MLP neurons of a small language model. Each row is named by its layer, matrix (up: input weights; down: output weights) and neuron, and shows model dimensions 96-191. Each number is 128 + 32 x the weight over its row's rms, rounded and kept within 0 to 255.
After each neuron's rows, "fires after" lists the tokens most often just before its 100 highest values on Wikipedia text that the model never trained on; "fires in" lists the words (lower case) most often at its 100 highest values on Wikipedia text that the model never trained on.

L3.up575 [121  72  97 160  79 129 131 105 131 145 147 119 101 128 113 154 153 150 186 151  50  91 158 168 131 184 111 162 139 148  82 138 221 146 100 134 148 120 120 150 214 137 102 101 105  83 132 122 125 140 160 105 100 148 153 185 152 129 127 107 147 108 140  97 138 146 116 108 127 143 181 171 129 104 132  91 127 112 123 137 137 128 156 128  69 114  91 127 177  75 117  82  97 136 126 151]
L3.down575 [ 98  83 183  99 121  80  77 161 111 107 105 172 101 105 134 106 131 104 150 134 133 218 191 131 120  98 182  62 110 121  65  63 108 165 153 160 148  85 159 145 155 139 125 181 138  97 107  88 143  79 139 148 127 129 133 149  78 122 190 124 144 127  92  97 100  79 129 143 156 158 100 166  75  59 200 139 175 182  88 129 120 133 156 146 137 144  68 111 121 123 167 197  95 130 174 148]
fires after: " the", " The", " St", "opul"
fires in: "first", "name", "title", "second", "population"

L3.up614 [105  80  95  87 129  78 116  57 122 112  63  95 154 118 123 112 135 114 126 133 150  84 138 154 145  81 111 137 160  43 155 160 167  53 134 126 123 168 184 109  42 180  69 123 130 110  80 133 152 190  93 122 160 167 104  75 121 200  82 174 109 133 148 128 169 129 122 125 110 141  70 123 103 131 130 136 144 105 103  88 107 114 155 119 150 112  59 140 149 139 114  80  99  84 148 133]
L3.down614 [139 161 192 113 120 170 233 196 121 137 142 153 142 104 142 126 130 146 117 124 106 178 130 108 118 162 135 135  99 212  93 113 108 114 157  96 127 142  99 126 174  71  92  67 160 118 176 126 156 131 119  76  90 107 129 209 127 103 167  56 155 111 125 172  82  69 193 197 134 132 122 124 166 128 149 146 102 157 109 162 124 101 156 124 119 114 128 109  66 107  46 121 135 115 105 137]
fires after: " T", " s", "S", " S", " t"
fires in: "tour", "source", "sources", "sledge", "association"

L3.up80 [124  97 166  89 142 108 117 109  98 169  89 179 160 114 121 150  84 131  90 143 158 114 175 124 127  65 149 116 162 161 123 192 120 111  75  79 105 105 118  83  94 100  99 165 130 134 156 138 156 169 200 141 129 165 161 116 113 121  76  83 106  84 176 162 131 150  98 121  56  68 140 208 168 136 137 122 130 149 139 114 140 150  45 167 124  54 123 168 119 150 100  72 167 162 113  97]
L3.down80 [136  99 127 154 165 188 156 166 116 165 139 126 137  90 127 133 155 132 153 174 136 128  88 128 114  90 180 124 107 126 100 146 169 106 146 118 129 114 124 155 127 130 171 167 138 116 111  95 143 186 138  76 120  88 118  98  91 154  62 155 134 147 140  60  68 162 152  48 128 165 162 143 114 191 116 167 144  66  98 149 151 131 125 101 125 157 119  68 138  66  95 120 110 112 158 134]
fires after: " one", " S", " L", " K", " H"
fires in: "of", "song", "long", "kong", "hong"

L3.up413 [137 107 117 124 166 142 131  98 105 147 141  91  83 174 106 143 144 158 132 165 117 135 138  94 107 103  75 165 114 138 137 118 127 130 123 109 155 157 126 117  84 132  90 119 135  77 188 127 136 116 208 121 202 109 108 141 148 130  66 158 151 149 136 143 160 171  89 115 125 159 122 139 202 158 133 110  82  90 143 162 125 134  87 100 121 147 108 162 139 175  62 137 152 196  82 126]
L3.down413 [125 142  55 134 141 158  88 142 129 105 177 146 129 160  68 147 164  81 111 136 113 135 127 179 124 136 110 134  94  86 122 133 217 159 154 153 119  92 139 125  98  88  85 153 165 161 124 124 155 153 129 135 112 169  53 157 183 107 171 132 135  66  86 142 127 169 128 108  71 133 158 134 160 127 171 146 112  76 119 104 148 183 144 126 174 102 157 153 127 152 115 154 112 122 149  94]
fires after: " as", " N", "A", " has", " l", " n"
fires in: "well", "night", "after", "also", "light"

L3.up221 [102 195 138 122  57  59 139 134 101 182 104 114 123 160 109 167 134 175 170 114 141 125 132 140  62 136  60 138 128 152 167  83 138 117 116  83 106 153 126 101 109 189 133 118 157 109 127 177  93 122 111 123 157  91 169  80 133 159 141 145 109 163 163 146 113 119  79 147 111 170 160 100 204  80 122 116 183 137 150  83 155 135 104  26 120  87 146 164 138 113 120 117 163  62  92  69]
L3.down221 [130 139 102 159 180  37  66 150 134 147 153  96 139 132 117  90 223 155  98 189 143 124 165  92  91 165 129 124  90  93 123 151 130 155 103 111 127 111 119 126 127 142 102 135 166 149 110 146 151 143  96  89 105  60 133  99  88 141 110  93 163 126 159 121  95  90 105 137 116 129 125 142 189  68 130 123 148 108 106 133 151 111 169 124 146 107 166 166 187  66 130 135  54 109 117 131]
fires after: "'", " ", " Y"
fires in: "s", "34", "your"

L5.up248 [124 108 134 103  88 111 116  93  94 143 131  61 141 115 154 144 135 156 158  90 187 151 146 163  94 113 142 155 129 112 150  91 141 140 130 105  65 188  87 125 160 150 133 130 115  72 157  75 170  86 113 155 174 166 111  86  68 128 160 101  86 143 191 168  97 162 125 107 142 181 125 188 146 109 179 116 133 108 135 117 117 103 144 138 101 113 157 163  91 132 141  83 153 117 112  82]
L5.down248 [ 90 211 168  89 155 122   0 140  71 125 145 160  88 140  97 132 133 132  92 156 151 105 121 168  99 114  85 131 110  99 128 129 117 147  49 155 132  75 153 126 122 143 116 106 121 119 143 112 190  90 127 142 150  64 118 129 171 142 146 115 122 156 143 100  55 136 138  85 129 133 163 125 110 103 131  69 114 137  97 139 147 149 186 168 133 126 128 139 107  66 161  70 160 157  65 150]
fires after: " for", " of", " f", "epend", " during", " in"
fires in: "the", "few", "independent", "female", "incumbent"

L3.up522 [127  82 128 140 159 159 131 133 128 126 182 142 202 185 105 105 153 170 115 156 146  65 131 170 131 122 119 103 133 149 140 127 119  77 102 150  91  44 120 181 114 154 142 150 131 125 100  86 130  85 117 100  60 114 106 119 135 124 118 129  91 197 159 150 101 175 143 142 122 132 182 133 125 101 194 116  83 122  82 157  93 115 166 142  83 104 106 143 211 115 160 145 102 168  84 165]
L3.down522 [153 210 162 114  69  91 181  90 109  86  80  97  73  95 109 139 146 115 119 113 119 149 153 107 132 139 120 179 114  85 138 142 128 175 165 147 131 174 120  40 127 138 138 140 112  99 145 147  90 159 101 147 160 141 149 108 150 141  96 104 178  82 106  88 132 142 115 138 178 114  88 171  99  85 107 124 127 107 128  93 156 132 100 110 170 190 154 120  67  94 141 118 137 115 165  79]
fires after: " at", " during", " through", " on", " up", " of"
fires in: "the"

L5.up42 [137 158 163 117 105 151 128 128 129 125 105 115 153  93 132  68 143 161 158 163 160 185 126 138 131 144  97 117 125 177 107  64 162 153 114  99 120 155 133 119 142 191 169 148  69 115 151  80 173  37  90  96  97 163 101  99 147  82 170 152 176 174 163 187  77 129 113 199 179 174 186 171 117  92 130 111 119 134 106 136 153  79 146 131  80  95 137 115 139 102  91 126 116 149  96  85]
L5.down42 [166 112 146 138 135  98  22 112 118 146 121  87 126 182 127  77 125 121 121 161 128 163 111 140  54 112 145 122  91  56 145 173 174 108 108 104  93 142 156 146 112 138 126 141 185 163 145 143  68 142 152 100 155 130 162 139 135 114 146 166  69  73  93  82 102 145 114  29 124 143 117 121 126  99  98 150 118 163 152 145  98 131  73 147 144 166 166 110  98 156 102 115 151 110 105  62]
fires after: " in", "'", "-", " through", " In", " pro"
fires in: "the", "his", "s", "throughout", "in"

L4.up630 [129  96 161 132 144 129 152 169 160 146 116 109 128 200 140 176 138 179  77 132  98 164 129 150 130 157  20 115  94 110 138 104 127  88 102 174  57 123 155  87 149 105 133  67 134 137 167 141 144 141  99 140 150 134 131  87  89  83 166 157 172 131 125 110 115  75  46 151 173 110 112 117 163 166  95 164 175  76 107 128 140 137 116 135 115 153 103 163 146 128 157  78  76 107 132  94]
L4.down630 [145 130 160 102 127 189 147 148 137 137 149 158 136 142 133 150 125 169 137 135 113 190 126  91 132  76 180 164 164 119 143  92 109  99 135 111  66 168  89  70 153 117 176 158 145 177 107  93 100 176  86 119 167 129 158 115 167 154 119 139 129 146 116 125 129 150 114 138 102 106 142  61 158  86 108 112 168 131 112  96 132  49 125 130 137  47  67 124 156 146 117 160  72 170 120 161]
fires after: " sh", " ph", " l", " c", " w", " Sh"
fires in: "can", "shot", "should", "less", "photographer"

L3.up421 [141 107 124 143 105 130 127  94 100 144 255 140 118 160 114 158 145 175 120 125 114  78 129 129  98 129 137  68 139 168 124  95  86 121 101  94 127  95  69 127  72 210 204  79 147  96 134 141 109  86 119 135 114 132  79  87 156  71 134 153 130 142  95 179 117 128 104 138 103 129 141 144 123  62 197 126 104  96 116 136 166 164 153 117 131 138  77 129 155 134 133 118 154 107 114 138]
L3.down421 [ 87 153 130 122  93 144 172 160 121  89  47 163 143  93 120 117 143 131 130 137 174 160 127 162 181 128 128 155 144  98 135 151 140 130 136 174 110 154 156 159 162  99  35 179  87 190 165 155 112 146 168  96 156 103 112 185 125 147 107 106 118  82 184 135 157  93 145 121 140 141 106 130  97 130 150 220 122 121 123 127 167 152 121 166 154 171 146 112 143 117 163 123 138 150 120 129]
fires after: " the", " The", " l", "ou", " B"
fires in: "first", "other", "language", "southern", "last", "synonyms"

L9.up230 [129 151 159  95 109 124 152 133  92 142 178  98 186 125  87 115 124 159 173 141 130 109 153 170  46 149 106 169 158 135 111 132 149 109  88 139 112 114 109 103 164 125  88 139 124 114 147 131 161  64 103 120  87 138 124  27 109 130 132  57  84 138 164  64 102 107  79 142 118 113 149 133 112 127 131 124  98 170  66  88  85 120  59 121 140 127 173  86 156 148 141 111 107 107  99  68]
L9.down230 [125 141 118 129  98 121  44 151 113 128  67 121 109 120 134 166 154 101  61 106 194 139  85  63 168  83 164 131 115 155  95 183 178 134 102  95 128 135 106 144  85 108  87  57 197 155  92 144 150  96 125 122 103  96 108 145 157 101 143 121 152  66 103  88 130  51 153 121 145 108 153 106 111 137 134 138 154 132 255 135  72 144 133 133 144 107 100 143 156 142 158 148  90 163 140 171]
fires after: ".", "\n\n", "-", " the", " And"
fires in: "in"